config = dict(
    n_layer=15,
    d_model=448,
    n_head=5,
    n_kv_head=1,
    head_dim=64,
    d_mlp=1216,
    vocab_size=2858,
    activation='swiglu',
    norm='rmsnorm',
    norm_place='pre',
    norm_eps=1e-06,
    positions='rope',
    rope_base=2910.0,
    rope_fraction=1.0,
    qk_norm=False,
    attn_scale=0.125,
    bias='none',
    tie_embeddings=False,
    parallel_block=False,
    init='uniform',
    init_std_qkv=0.0177,
    init_std_o=0.00382,
    init_std_up=0.0177,
    init_std_down=0.00196,
    optimizer='adamw',
    lr=0.00126,
    beta1=0.95,
    beta2=0.95,
    weight_decay=0.16,
    lr_head=0.00661,
    grad_clip=2.0,
    warmup_steps=227,
    schedule='wsd',
    decay_fraction=0.425,
    decay_shape='linear',
    final_lr_fraction=0.0,
    batch_tokens=[65536, 131072, 262144],
    seq_len=512,
    doc_mask=True,
    train_tokens=670600000,
    steps=4675,
    dataset='wikipedia_en',
)
MLP neurons of a small language model. Each row is named by its layer, matrix (gate and up: input weights) and neuron, and shows model dimensions 298-447. Each number is 128 + 24 x the weight over its row's rms, rounded and kept within 0 to 255. Numbers have three digits each. A neuron's up and down rows have the sign that makes its largest values positive.
A block is one neuron, or neurons of one layer that tend to fire together. After each block is what it responds to, as a language model described it from the Wikipedia text at the highest values.

L5.gate739:082140142149095103124129050118125099102117139140106087198121148113131101143140119111153104166117115130098131151116108085125086113129116120119092135113110107109159103108151136079131109135132135126115119144110156141135118146133126151111150075125126125130130087167120160111118149068107165100082133108116171079122129133124066127118153119168159182131138161128109132127093080118123162128141136157127096145144153146116087107111128139155134148151134118112128
L5.up739:137139152166163098117135092109146134164148118166181129140129153095124132126132131127162097111145126191150109119065131103162129106184112149135152083132136141128144126118167087117096123146157158131126166179084095127096084135132148134109147114159142118112126136129165145107127098107156104152142094094127153130099138113116121119130147149117117152131151121122080131086103098107118135121143144079123111145164084114153077098132144122137101134116123165147167
Responds to: Phrase-opening determiners

L5.gate369:156112113157133143100176163106153134088115127117079126153101144136156131155127137119122099098087123135141148084065107112115125118103144143118148109062117110148131146168135177095134154101103104131139086128117151108108170154131134139128149115141136133144160146115130144154137127125114122149148168166110207068138119145097128165152095143140117155164161138119108107139063161154133141133120135133140141113134118122117114101129114129155114157163137170120095
L5.up369:135137147109138151106104154111132136139110115168115110120098148105129127122135131097083138111129157149181116136124143124119092134137129125132149158100109088131112099132116127084138146149145124147092090107123126142100146163105164098112131110107155102130127107108137173138135103129139134143100114108109132106157122098119116150168103106128109121129139118100115133080098170137143168143112151098169113134162139123067109123097137099140070128139127160107107
Responds to: Word-final name endings

L7.gate211:167131132118127157119133169116132161134107094149087094110118118123137142135131119071099111132109118155119141101092117080085136099079142134111109121116110095120133130137142154129130108162154143108112102144163165146120144095096120165136093115158124108111112119132168121166136130089132167143118134166129103105104121137102102151163083095118122163128175129145133156101116116154156116132070098113152106121146135127122161111115122109151106105163180139126093
L7.up211:174095112185105152108139088097160138112137141106084129110115112127071100127090137117127174118156086175119128127140129107127111130116134134155116148092121110118122138109123125112114143107124147111110124106117126152113141143161148187130072097155091130129153158126151121147141120113151136129111108177144141073145100124122144144127139130112162114145135136137109128138083136119174152170118172120146107101123144110139159154130116166172089131112149109126106
L7.gate486:117104141144092158133114111103134128134126092143087134145092105141104170168111107117146107132111134125096090080067122136123122143105126145131159163075126096141141117116139109132121180151124157119173070159107175122122171140101158155139110130123085143115096129125116163159178137123165105120102148122149172121135143115099141137120136103128094139121173146123130120135168142125146103106112173075115117114160140160145133124132108124107134118162128137139148
L7.up486:112120139123147139113116130128133106123142101133141128150151087116065127128146152162132142128153166161091169108158135095171090124164138113165100089162116158132131139144150151061107135132143113091128162121118164130134102146108119165103115149156127151095155136156177142109177163127124121074084107113145105124136109123142096136112079128098131126150170147169126167071107123129167141149138135103139152132081124120118114135090160178143067158166135128121167
L7.gate544:156060136137182166100144090126133119097083143082128121135090131109095104138118093167107143082108107125125146168110128119154102180110137141134140109135102130044153127153124142141133108072142165167162155121117098172102141123182112126129137125153105145162154118107138123139138128114159149135112106125114111147144137129131104159145154148110105130140124112120142114097082097123112123119067156120142137173132128150114121139147118125153154128169151136130121
L7.up544:158110129165120123126157130116143121102128089175081089126078104141144112120097111122099132132141196125110121120074136107158134139157149159132086139093103136176128116158121109153121127153115131127158075091122133143167138131111133162103111099120143122100133111144095106149130134176137103094125121164132096095085120115172089129108120124093105136177150141147066147121080155132136115113102141043176140119085117113131142137149097110172149133134115156113094
L7.gate618:123132146128141089119108192053139175109096159113127129140065110136145119138162107141112111118116125134119138106103110134109159089153118103161128082064119133121136106100160132091125163115165128148095159135138145118186133046131137134140154122120149114109090128131183132155107158147138129162093174165104114115153147171130140132152129151179130115117164130152113142148132137116132136102100119098142133107170155172134144093103131109189090117137155115135129
L7.up618:126123111128123159093150141142119131126138125145123115149125143187128143122091120099108109105122114149124142165157166142128141117120103153129060100105128125141137087088147097122115121095122140129098093165114115143135127140108107116104128147148133160143144116110118123113107127110156132112103134103106143151151134137122152124127202164116118136119086153083117166103138132145107120099134132124113140137140116108147136122138083110081146161141141156112122
L7.gate744:122104096121145096134165138074107174108116164099094072149102110137132115167110129109132096115157156128109139160142103190105120118124120110123126124101121109120138095072137118145117121120153112142114113121088180166104156114111167106144103125115141174128111104086147129177121105159140131114152143113147151139126141137160127134139109103133104147125117132129103153138168101148133075074109128122143147109131131144129118150112075133148108134128178077137069
L7.up744:097147120153092138120167127072147179107133097158120111131123136149081115133113112114084129119073139160129117139106160107142143135159110121174100107121132111114103100132124159133113084090130082133109118117151130143095144117103098141156139132100113130102176174090097144173141159122082156146140124108127130104175118130103088136104097122141135097186174132076109139122150132157159148133086100131148130168132187141162133131120168130132123142115159174131114
L7.gate751:130119137141148120094136134136100136088118085099114088159109110138119143137120113124145139144152113105116142135088156101141131135126141106140084118109142128096152114071143165142117109148103115118107102143155166085127182138129102115123167136152166161120117111128148159126105158134170136105122137152123158119103149117108156154122145100110111122158133140141159118091122123159155125136075140116130140136122117147123123163122092136126090164135114164146080
L7.up751:071123124108158137102124153091094146104119106074132115153133167122117113139142127122128118134131156143157127173152189143099116124107170128154100118137119139103122120102099132134141107078121054165100127075154139100113138099081118102115134106106139096134114116116148137137109124117105140128087114086140124122169150098153135135151126087153136116112169148105105118090122184131167131100097152118157169107131157129135083126113089127120097110179109175131128
L7.gate993:156176101140138110122125096104113135105124092131115102166157120143114093141152109117093078151101139168104115139135107156139097139124089148099109133065119076162160113135164140087148127168155088124106079132149165147137112103083160106112127125128156150115153148148111102163113088137107130129113099173134122111151179129115140153150114122116133154139139132079151076146083145154134152126087170106117129144124115153132146119127112119137124160194177147141124
L7.up993:150135115158136100114099139092142141096112125167139130102095137141098141140179131110119090116117122125136134162135159095103146146085132090139103187130129122106148097116126150109099105091135103136132149127085120111164113114128107090109121136160121127116091128156159129158146155086096121121129176112161144113085150098163117138107121143111140167139133109115134157156133164162144117117098149097101130147111110124130092159132101101135156112140112099158109
L7.gate1006:137175164116130141078126143125148097095121174086078129141116128111139067145107122117115139163126117163118132114097147082125135132089154150068090118122127124117138119111197127114127095081093163104129113132149132116117140122125113149135132141131119070127110154121111126155178190134103103082165184169113129126115098138150125117159105124132109179133131089111089151162122149146104105122143120133133092147137089143112153118179126158113117127118168169119124
L7.up1006:139132121113180136113140117108118146115129150104112136154105124117133116121146137169137121115143126090112130169124127102106084163088152125163113157098147150128120108126143135144110110114090103136125124122135135125132141114092098156097099119106142144136098116087191153121139135129156173120127135105110096093137173109124048140191102131090118140090106171146158076138127108139115135107146197124120126090170181137076158115166072138117140159127127137106141
Responds to: Spanish/Portuguese name fragments

L7.gate260:174117110146088136085121128110147085137113147129147166123173093104088131119120161090132113117168181159151130153104113107107130155095130170162169139180127128096110126127137104105111134155127139116152134132124132157141157153125133178129093125134167144149108178105156165087091132140126167112145156110132142108165139137132107156083171111123126102121090117131128121083139105156125150146113152133193181142110135116117134124139150152136128110149134129137132
L7.up260:158121110152124160090109102109148106143109151114149097112147123113124125115126125096106129125143169132131138131091084082166115129081123125124144128144117110094122114125139108098107153126169127121134137133140143118124157141152103162115123126127123152150096188073144181104083087118130135105163111108124149132148150106119104150116172098120102104139085083175136115100107114177122137113117135124156131135146114141113164123129162111147129110147164167116112
L7.gate476:157109149083144122144124104160160122124074157139154114157156115099148168155118122068110104127134125122156081132122105112083140121124087125112117142135132125139139091144176106134143161182154182165135111102108153106090149169171127095132135086162099128090132159177147139119143154163110129151102175144126150133104135154114144122122139142151144084132128170140152131127123105127096137099131116174115132120105172135145103125111111152208155132123135114099136
L7.up476:147098144130143142160123166149126142158145177134152162124116124128102145130120145161134121118088142163122193123107110157093107108129121173151121122116151110148125155119114129161137126134119109123177103115147181144129135069148156123151118063102097111130140092143142115134108169176157121150087162108119168101082133188130108104130153165116183111119211120129133137135121114122125141133118168124133153092085076124126098116110154138121123137112131130130155
L7.gate661:115167130115143154127159114131095122089150176139102141168086079146073116157102167114142168100152134148092106153128134146093096138172107149120094083151105102109164137124154124102132165139144147135163128124095139136112123097093175108139123118156141169119143084088137146109144128141125146110163135115136106066120150129093181097117062116151135115090141121146163135095121122130109142128118146138148143141120119150112090147129123145148114147153110100129137
L7.up661:102166128154063096074096146131138105139124131123146117107147101109128130126138119114135109145118127141119089150110153108109088184147145123141115138147126139120117168105164075101159114121122126116183117152090130095149083104140166121134134148140141135120161129133149151093136149130124130167150102095153143153117136073136130093145095110090118135133085117147087123102080167103161124072095080156142171152142149113135106119137166106156144182127111140157090
L7.gate761:173123163120157175139114130121136163157107162110139109141150160150117077130123162160124102153110110128118153147069152136083089111132078146118109177121122109141153089118165131104105126134138163138135091088102114118081111160135149115149124125121109148142159153128153122097094112139145132109157156133164117133141150111099147103154126144121138134108124082162112111109115147088106080118103166169134121108119147154147098161141130120130106155152166087130125
L7.up761:122104133163156154151114119133109146124100131162103170104140134167134117131166135133143129142079084143156137107154119109138062095141144125143134160146127130134148135130158090097151078172128140129101091130108109141148170123120133138111122129136092112102104101141129138106134137105138161169104144127134118140123119128121141099136166099135168125126152150174113144175095164110142138109121175127152145143048099098141132126120120142111146135140114127116122
L7.gate856:146151137131145125138117106130144142142124144114113127136097136117141139175164134152115101109127083096098109169113173067116111111119142121118153136147112114127100078121166132138091145137084133122162122163103166097145085169138129135110167133145089107154133122162160092130163174149163162116129170093157115122095145096101155103117119079138111117107098123125160146114146145125155107102109135183158167136116120125119133114076183104118125134132152137086138
L7.up856:150105090096121135127083151165108089149138146083149141090140168103190140163154146134129154183103120174133118164180153106150122109094135130079138141113124147111083110136139115099138151153111153097170108125094112124095120111158150146148144163143088102097113160121166184125119142160126158167122110114110100123155098166106173091152156133100147137090126123122127099123103111137089120146121110128126128097096144118084153143123157090121184113140135114097118
L7.gate1120:090123119114166147142161140119094125126133134094117125094120155105116116137122135156146112081120111088143150125112133122126098115154154186129133114139083139118145141109153119141127177142123118142088134090126135148112151109088136135112139110108125149101125132128151123134185120181142113105173192115119124162110156120116106155134143122132152153129146165139162122141136134121135117108104111159134123102147123137137101127095102110150163145105146071139139
L7.up1120:114117162121135116110078129202145131120079172115160138106180173144104165147112163104104092154150108153108109131159116098112104110127134105116111174130126098123122170104129120121157170108144146125116107157116157119108076081135118141147091094139132128118100120143159162103166102114146123105166137127143174096141091106122099163154110113101137062115132151125107112099142119138166122105087137137120111116117119136122100148143112153085114148134154114151144
L7.gate1141:157097144122159109122136156115126120150116160078155092136135106122156121145125147130116138120118129147104141141138126090109116114127108176098161116126121153144161119128167149142163125157117145098121150100132137128123114067172122133144096137129098135126111099181162139123172146135131152127134152146124120154075156126136171098126127106138210156158132122175152102153122097105099108113126141168126133120127085156096074149151115142176100130139128118148105
L7.up1141:156143128138127155128133157131117077160136130141123122110130132160108130139123138128110126152122107106153107182121123135128132107097136165121116122104077164100116114066119169138101162138130131077143092123164173158151110091147154137135106124100112155125122145156156146124185140127138129134119122136098132146121113081139148144136137132091157142112146131091104136118115114111105128104133127118145121122132143116167124122137126087160172134140120139061132
L7.gate1206:162106145141117117152111103142125142142129141097132080117107110086143105167124142108112131094142117135098130124142124123099109075179133142161163134170088126125108097132198124120133174113126148125162096121112145125141094086106144194150109116132090136123127102134118136126149161110150073126138148133156133163091137128134100099142198101083147192149132141172153125129116119128100125153126130137135151131148120134162132144156152115121108121181156141126155
L7.up1206:153149122132141165105111159119140096096128163123130124089143096085100091137142149149134140175137100107123110124184145091112155113127142118138135138147133142141107081139143145081131154137117125117144130129164145132094099128134109151164100145101122119116134148165101110083158154136127169144114175128149083142097139161081165139131126124113160134143141098122130142117116143149141134076116109147151122153106100124123123109136142080127104123150144149099158
Responds to: Tokens inside titles

L10.gate41:109126135167093165126089126116146136132135101101121121092101144148166109154109109110121123119144127147107125104103101129156148120140112098150114130132086124091112168077110110109151132123112161085111107128119195104141134090140149160158095119122060141116144186109133153139104106148118121131118153157103109106169146122088115175105185065094166153085169098106088095159103155124122148118110119127125125170139160154113152160143164126126124159134145133100099
L10.up41:139155093136155131138133180121118100140138147126136125132116096091094138133134106113127137154148116122147148160106143141149153126127137137117108142167162139117131142118124123052151077142132098142144147147133156129069098091152156112127147160101119161129132119127150136138123106125066118111122104112138137097112154139107144099097112150139118104124066164151089122105178114100150136128126123084137089146117109134138102139129116111107081142122109143125111
L10.gate404:133125101141116161105115147141115080138101121118068098136112128128167142153109136140107124080116153100114103124096160103147138152121139138154119076125075107141160162103135123143153156134072145130135115088121180102153134136148110162120117067184092125126132130109154149133122183157134141138118160144164102135093129167183142110137158137125150140151120159138128187125144066127144149128118116145150122128144145137134174139133105151179106109124131119172100
L10.up404:154111101133105158126131167132128103115132117110105026133120178104142136113125169102108111137168097124166158124096134099155135134099134154129073110172144105124128123118146126106148128109140107138146096131141150139151061134133105140095090154136118112115176126100139131154108139141114150149146182118098146129096092125127098103109116131170128106140118094117115147057156113180154126151128076153168151091136136123102132107147102122169142121142114164124121
L10.gate618:158090166175142137137085138087126135121125139093137137125119172175140136142120146128108103108116149153114115150136125164116125114072121135089155166093156124151136137130143162122151136122158109145112100124097135113081134154100126083138132118119098138141122133139136134131120090128157084119094109129105168089122066111135132154136175088124115113124137118113123075134103141177151137072084137127115147118127134163116119164168115098096140124126167147138118
L10.up618:138129146101110095124128136090127089124109133195140094127101114119117126142141152125142125121106132123163108115113126112088122130146133113095141128104099116141143115123078120141159150154138114089114102099112139117161089159141110121127121086129129151131160146126124102152117144155088123128104112109118128140137142121164115135102102127112155137130129121093135115110120155172168097102105126141120129121140163160120081106117108121085173122161125189124182
L10.gate703:092177156116126175126152127145109147081134115103123106176108135121125097157112084137119143177112142158168172124096172107127104143069145125131139099120141124106145133092157144160133126113097100153142112136104156116166169146100113145101134121118137127088099148104158154121109128112114132147147123109148156152119144130149101161164137119107186124152138184120125176120115119121136152127107111105108116128110113112085124112095164110140147137141152109136136
L10.up703:136149121143128167130140133151107109144135144105154110132104114103157125137121158083138114129109142115142106186113182147121094092129110117088139123140121125136132169121120158103149141125173132147134103137094163125156130100156146104156091151149112166096163147052163128121121111138089155133119162123125109135157132095144167101117162143092188112101108153127090125123145099105138139104087139133143150163124130150075151126110135092133123116136128112128118
L10.gate982:152124152161114164116102115116138087150081127168156139121078094117123110170172081141148109154118163123123148144104111151161142147148146101106100094129089138132138120123165181101159137111099144149086126118125143123116143113142094115190148115133123125120098136109110122161149155123135112107143158120094116149169150106104128123115147094160154140141101094093142171156135062116133172093085142131163108149139128192113120171168112115101096106122118177130126
L10.up982:133113153124106152144111199116134106156095134172125119110154158098193129151122118110110106096100145113167138112088147131111110152099149093143153160140172093115128161115153167125133098137126133131128110163106144107111125128108134115160083140114112135093139125123126150126155168135153123165079145113144110131108109122126160132131136074153161149132116123093101134135126150155163116111114149129128097146138129140087104145128103151132061135121092138145094
L10.gate1002:127109127161114159086104092111147126115112092119125143170103115125122115136102160115116117170176179155132117118120159117136139153131100122135143151152115108083129107107121095109117163119112161130090108105142110093151117126151114148163139120143127091091141126104111143133156124146160106108121140138123163147106109125127162120174136076133157119130127148120090152099098095146164157114120191112116165160105165134124115129083141162109108117167100140131097
L10.up1002:096138120106069146118148147160124152123151117129132109153138110121139103103089133160130161140159160152179170114164114084147171168152105107170099142110142106125091149152115109139125101142098135158107132149110123148169144155131162130126124112115129121069140119126098147134135170112145131075180108105161147145143133098111139128131128090108097153140180147096145121139130106134122090125163161139111161158092130095122122142071118125074100143121119161119156
L10.gate1137:156135180137141135150105127127126141077110140103090119099116170142147165149108127095096102137119170128118143128145125131119120098091126125140102105133103140187151141119150140106134118153136184152120101103082130109152119155136140118133117094114139128069150125145103140124162090138144131142093104158121099100167106095109111122109145108126173091126134077115123087146127152153113154130134133141120137122134147164090104155113124133168141130141138144173117
L10.up1137:130093153110145146083121131164075089135139132133101130171115129088126173114119148147144185154111129099115145132162141133105150140101136082159117145197146109130151139162126143148104094131130121165131090155127121164188132134196110132103088123135175111123152100126151132090126139145160140128146114127107120151132102100110130134126137135116123129185104114144133132138129150127190104123077139131131141107112131123106083172135135131140108123101108135127132
L10.gate1203:159161065103159175127141134120125115136123112147111080090084132134117150153120140147109146090095152146141136106110105110127138130088112190108144100118083087118153134116108124141163110161134134117096116100087142144139116131168111148124099090141059121120128167107205134112123141143138123117128139158142112113148147112150146136134141108140139129117173136121142157155140139119153172141073114123109097110082114147206144142153129109179105117109158137142139
L10.up1203:168135143108109137117141173075160142145088131139085133107143110079137118133131087178077103138070135152138108182103153125122115122136092102156134089151136071111133127099131131133138132123121144132145097131118158084125137135144136126090099094115137114122100144120138150130127140153120172167133084106165134104137150085178116119118125095122145112138134129094120158096169113130143105115106093120148121115142118136143133111158127125171124133110142134142118
Responds to: First-name word pieces